{"n_layer": 10, "d_model": 192, "n_head": 6, "n_kv_head": 6, "head_dim": 32, "d_mlp": 512, "vocab_size": 8192, "activation": "swiglu", "norm": "rmsnorm", "norm_place": "pre", "norm_eps": 1e-05, "positions": "learned+rope", "rope_base": 12100.0, "rope_fraction": 1.0, "qk_norm": false, "attn_scale": 0.177, "bias": "none", "tie_embeddings": false, "parallel_block": false, "init": "orth", "init_std_qkv": 0.0394, "init_std_o": 0.0, "init_std_up": 0.0394, "init_std_down": 0.0, "optimizer": "muon", "lr": 0.00547, "beta1": 0.93, "weight_decay": 0.035, "lr_head": 0.00522, "grad_clip": 1.0, "warmup_steps": 200, "schedule": "wsd", "decay_fraction": 0.729, "decay_shape": "linear", "final_lr_fraction": 0.1, "batch_tokens": 65536, "seq_len": 128, "doc_mask": true, "train_tokens": 276600000, "steps": 4221, "dataset": "wikipedia_en"}
MLP neurons of a small language model. Each row is named by its layer, matrix (down: output weights) and neuron, and shows model dimensions 16-79. Each number is 50 + 15 x the weight over its row's rms, rounded and kept within 0 to 99. A neuron's up and down rows have the sign that makes its largest values positive.
A block is one neuron, or neurons of one layer that tend to fire together. After each block is what it responds to, as a language model described it from the Wikipedia text at the highest values.

L3.down10:30 74 62 37 69 39 67 42 41 20 31 59 44 39 46 36 62 57 74 52 70 40 43 66 53 28 68 54 10 59 63 27 63 60 49 81 31 32 54 63 78 42 42 56 46 35 37 54 29 43 65 35 54 78 37 60 43 56 36 51 43 57 54 58
L3.down68:41 58 44 72 45 63 70 32 55 21 36 58 74 46 71 34 48 56 55 41 75 48 60 74 57 70 23 33 36 50 62 44 51 64 40 49 46 68 52 14 51 31 36 54 34 72 59 52 34 52 53 24 33 63 43 91 43 35 61 25 20 20 39 20
L3.down110:47 54 39 46 57 30 63 70 62 33 45 42 68 39 57 90 31 21 30 42 14 48 39 22 46 33 45 27 32 60 53 28 65 72 27 43 26 49 77 42 63 28 36 20 37 36 32 55 61 62 43 70 32 53 57 48 60 59 40 66 43 48 54 61
L3.down216:41 61 25 33 47 58 72 52 79 64 41 34 56 49 70 58 22 50 47 24 59 42 48 44 61 42 06 69 55 70 54 69 68 32 46 51 57 41 62 41 48 46 58 51 52 36 52 58 39 37 52 28 54 78 66 60 61 70 45 52 81 47 38 58
Description: Initial-letter abbreviation periods

L2.down2:45 54 54 70 37 33 47 42 46 53 54 71 69 36 52 56 54 63 19 43 54 37 61 22 37 60 40 44 50 14 57 28 03 52 37 45 70 45 57 27 39 53 57 47 73 42 50 54 33 39 48 66 59 48 65 56 73 28 59 36 41 43 27 50
L2.down29:31 65 55 40 37 82 42 53 46 76 54 60 50 60 67 58 63 35 81 52 37 63 70 59 64 79 60 55 36 39 23 38 24 87 68 52 67 72 49 45 59 52 68 47 38 65 71 49 22 51 63 35 50 52 48 77 38 48 45 58 46 55 42 67
L2.down101:56 61 70 70 62 57 41 31 47 46 50 54 60 59 55 62 47 42 21 62 46 53 34 17 39 43 52 50 78 36 62 54 62 20 26 60 69 75 55 60 77 47 36 31 37 56 26 65 67 35 52 31 52 36 72 59 44 30 76 53 41 34 67 91
L2.down123:42 77 37 37 62 45 56 52 36 57 43 72 54 99 68 41 36 71 36 31 50 49 41 44 63 47 72 41 30 71 35 68 67 45 36 49 31 33 66 60 63 35 42 51 61 23 18 43 46 38 39 63 53 51 58 55 38 38 40 68 65 50 53 64
L2.down146:55 22 25 40 51 40 57 47 55 57 28 40 48 60 54 30 40 35 27 41 62 46 53 46 74 65 67 56 54 32 50 34 23 47 42 47 26 41 70 28 52 45 22 22 25 19 22 76 22 46 53 48 31 50 35 55 57 41 27 57 50 54 47 43
L2.down151:79 42 65 50 62 68 52 43 55 19 56 45 47 73 38 50 52 70 29 35 62 31 52 41 43 18 40 67 59 16 34 30 40 57 72 48 35 41 85 45 76 60 56 48 51 42 70 44 40 67 36 55 43 40 51 66 64 37 65 50 11 42 59 27
L2.down161:52 62 33 46 48 51 33 41 52 79 56 53 49 56 40 71 56 45 03 49 55 38 28 48 57 34 43 28 47 28 30 44 39 47 54 34 42 22 19 45 68 63 63 55 50 62 31 55 57 41 64 32 24 88 56 56 58 75 53 26 37 48 36 33
L2.down252:56 52 49 58 23 78 54 71 69 28 35 32 66 29 11 45 36 42 72 46 46 47 39 37 23 56 15 50 43 49 47 57 27 64 37 42 52 51 51 43 55 75 53 44 56 80 49 64 40 49 46 67 58 50 44 60 33 68 56 56 62 42 22 51
L2.down255:52 70 48 53 52 36 56 19 60 72 65 27 88 44 65 26 39 58 56 58 52 55 51 70 48 35 89 48 25 63 42 48 16 29 61 48 54 28 51 68 48 20 52 24 54 28 34 34 30 57 52 95 57 42 33 55 52 23 45 33 55 54 44 63
L2.down267:51 53 36 50 40 57 42 60 56 68 35 44 37 49 63 35 74 35 65 73 56 41 67 67 32 38 79 65 51 68 67 47 46 31 82 42 18 64 83 65 72 66 45 46 54 69 55 35 30 49 34 77 43 67 41 60 69 77 31 70 59 57 38 15
L2.down269:48 44 58 64 43 49 49 42 56 68 69 57 37 42 50 79 54 40 59 71 55 52 36 80 62 67 41 48 62 52 72 43 49 29 54 76 58 50 38 56 57 47 64 53 50 55 30 48 45 40 50 47 58 27 43 55 76 82 30 61 44 33 23 33
L2.down331:60 41 66 13 45 29 54 40 41 57 76 75 56 60 45 21 31 43 58 47 31 53 63 52 57 58 73 25 23 52 51 81 23 34 41 57 52 44 67 73 48 49 61 43 44 33 58 49 47 41 59 66 52 60 55 51 52 54 53 60 31 48 30 50
L2.down351:55 60 30 81 39 41 56 42 60 42 38 79 58 60 51 59 78 40 50 46 50 60 46 56 47 58 38 50 66 45 55 51 62 28 43 30 68 70 51 55 64 53 31 47 56 51 54 68 49 38 57 65 57 65 45 25 45 72 46 48 47 60 58 58
L2.down412:63 36 67 67 74 27 57 43 48 38 63 44 61 27 52 64 66 63 27 58 29 42 42 39 47 37 99 41 81 19 37 58 61 45 82 72 67 46 57 36 26 28 48 36 54 54 29 50 61 50 63 46 47 46 77 36 48 60 69 43 75 41 26 55
L2.down424:41 27 54 53 08 58 37 39 38 30 35 63 62 38 45 42 55 77 49 40 43 24 65 53 71 82 42 37 64 33 50 51 57 62 45 69 36 33 48 33 41 35 82 61 47 84 42 66 44 58 50 60 63 63 55 63 32 33 54 41 18 71 39 41
L2.down498:54 56 28 51 28 57 41 60 50 60 51 79 64 41 58 65 81 65 46 16 54 67 55 33 62 33 65 14 48 58 66 57 65 80 36 54 68 32 47 24 49 54 38 30 66 35 69 45 55 37 51 54 46 38 40 56 37 29 62 30 21 32 30 50
Description: Wikipedia heading equals signs

L3.down0:42 32 66 57 74 60 68 68 55 42 54 45 58 32 38 41 34 51 00 49 39 30 62 35 48 41 99 42 60 41 36 71 74 51 52 49 56 64 52 59 46 36 34 69 63 60 41 75 20 57 65 36 44 51 81 63 60 56 60 47 60 60 43 47
L3.down71:48 21 45 48 58 37 62 45 40 43 39 63 77 70 26 23 47 74 42 41 48 39 18 48 48 39 57 33 54 49 54 78 59 54 84 64 36 38 65 39 57 66 48 26 45 48 40 47 29 50 66 61 37 40 68 45 41 65 43 50 54 31 51 50
L3.down122:50 44 49 66 46 23 48 53 37 45 51 12 37 57 60 53 47 29 47 67 35 52 07 70 38 54 19 41 15 66 59 61 30 60 54 54 28 31 60 37 58 45 65 38 49 54 40 68 29 79 29 60 47 38 44 44 52 36 78 40 44 67 23 27
L3.down145:48 26 33 53 31 27 56 69 54 45 50 35 71 56 45 42 86 87 49 45 57 29 18 76 66 29 57 42 57 39 69 36 26 42 50 50 41 33 79 50 35 23 68 51 44 70 24 42 34 51 57 41 70 61 40 45 48 16 36 47 51 54 62 34
Description: Heading closing equals signs

L6.down396:55 54 52 82 37 63 94 66 65 47 27 64 19 17 44 57 40 60 62 31 35 54 53 70 34 60 59 48 63 64 58 46 42 31 44 51 58 56 32 19 79 47 58 61 51 51 39 25 55 71 55 73 42 32 29 49 37 26 72 53 88 55 23 50
Description: Personal name completions

L6.down271:42 35 47 42 60 43 59 33 59 54 26 59 16 48 35 47 73 63 45 35 33 59 21 57 45 62 45 29 52 28 42 57 51 21 67 29 22 48 46 46 49 42 37 54 51 57 47 64 55 48 88 43 54 73 63 15 56 55 53 52 47 61 50 25
Description: Wiki heading closing equals

L2.down45:46 91 52 64 39 81 49 60 79 45 45 26 34 68 52 59 57 55 38 72 20 68 60 30 37 28 10 51 35 44 45 75 66 36 68 51 70 41 51 49 23 75 26 66 60 48 61 26 46 35 36 55 54 49 67 69 53 49 29 53 22 46 27 34
L2.down57:60 70 36 63 51 34 45 72 56 37 60 60 43 26 27 43 47 40 55 50 56 57 40 49 56 25 74 57 38 51 26 59 62 47 48 61 50 59 22 58 66 58 98 56 56 35 29 66 42 76 58 35 71 25 43 41 59 28 71 51 67 36 47 54
L2.down69:55 30 75 63 50 41 79 46 42 78 49 27 51 64 51 67 54 67 55 76 75 62 48 51 17 42 84 46 43 45 36 51 40 52 33 41 48 59 50 47 49 56 29 40 42 50 22 59 21 44 47 75 43 64 49 63 74 60 60 39 43 60 28 12
L2.down79:70 41 54 55 20 45 50 64 52 42 37 57 45 41 50 38 73 46 50 35 38 45 56 46 20 43 50 62 49 55 31 70 31 12 25 48 60 33 54 44 48 48 62 25 45 65 54 10 39 61 55 40 45 61 31 35 31 61 45 35 59 43 86 74
L2.down138:50 45 49 70 54 83 29 56 69 65 74 50 47 50 44 50 49 40 58 53 48 51 60 56 35 64 31 48 59 60 86 36 52 35 37 66 37 61 39 49 67 53 18 59 56 37 45 34 30 34 45 62 44 25 58 57 31 58 78 38 56 64 27 52
L2.down165:64 69 42 50 35 43 30 43 53 28 60 08 45 85 39 71 51 52 62 33 50 62 52 57 29 24 41 46 62 58 58 74 28 57 72 50 34 56 30 54 63 67 40 62 56 46 50 62 57 45 33 57 58 62 56 75 28 51 63 59 67 55 09 33
L2.down241:37 67 48 52 65 56 54 35 37 40 38 34 41 34 46 41 48 90 59 73 58 50 43 36 44 70 35 66 27 38 58 55 65 80 44 34 53 49 39 56 60 42 83 21 34 39 44 64 35 44 41 53 49 62 59 53 48 14 63 44 32 55 14 55
L2.down245:52 64 55 61 47 49 51 48 50 46 69 42 77 67 48 37 69 66 67 45 51 58 33 49 43 63 52 40 36 47 55 59 33 41 49 44 63 43 03 71 43 52 74 64 52 80 67 44 25 45 59 71 67 37 69 66 69 40 41 40 21 33 19 86
L2.down257:35 65 39 34 40 41 65 74 57 55 64 69 69 36 52 55 49 48 60 49 44 68 70 63 52 63 73 49 53 26 55 41 58 46 39 61 59 60 34 25 83 30 60 92 50 38 38 61 61 41 23 53 73 50 66 52 55 70 48 55 46 61 48 74
L2.down265:64 44 39 55 56 40 42 28 43 38 28 52 40 60 39 69 48 71 49 38 67 50 54 53 16 40 99 56 41 35 41 65 62 60 59 29 47 19 45 60 61 61 75 43 58 74 58 68 69 50 77 63 24 51 44 56 58 29 65 33 45 29 34 50
L2.down287:38 49 58 55 51 46 37 62 23 61 59 65 69 44 65 77 73 85 52 54 67 74 44 76 41 68 55 62 20 45 37 64 73 52 54 39 53 49 54 46 46 48 46 41 52 54 60 52 54 29 56 45 43 51 59 33 25 62 16 56 77 57 30 64
L2.down298:47 60 39 39 71 64 35 39 53 65 66 29 58 54 40 45 85 68 38 82 24 50 93 74 72 41 64 56 70 18 51 73 57 57 46 51 43 51 59 48 70 34 50 45 46 37 48 64 47 47 43 40 47 55 66 39 57 58 24 46 49 53 41 21
L2.down338:46 53 74 64 45 53 56 51 47 50 57 46 42 45 48 48 61 25 48 28 41 36 42 76 35 50 35 37 42 45 61 27 49 84 47 44 42 56 70 64 63 31 35 29 65 63 51 40 44 57 55 34 34 57 46 52 26 18 28 33 33 57 34 45
L2.down358:65 68 36 35 49 67 44 63 72 48 43 23 56 21 63 73 73 76 55 87 32 54 52 41 44 35 38 54 50 58 77 77 51 63 68 50 50 37 40 46 75 53 47 65 38 38 60 59 40 60 43 38 66 46 75 23 58 62 37 31 60 52 36 37
L2.down497:70 57 34 76 60 86 82 52 54 51 63 66 47 63 58 54 52 57 54 54 76 66 43 68 53 55 31 39 55 68 64 48 62 49 99 33 44 28 51 50 60 54 37 36 44 47 54 57 48 60 37 78 31 51 56 49 57 45 69 48 48 81 21 57
L2.down509:51 52 26 60 61 20 53 59 59 48 25 76 30 24 60 69 46 60 45 54 73 74 59 40 56 31 48 41 82 57 29 25 54 72 55 41 62 70 43 54 32 32 51 39 70 64 53 41 63 47 46 68 51 63 26 44 72 78 39 78 75 48 61 21
Description: Succession "by", abbreviation periods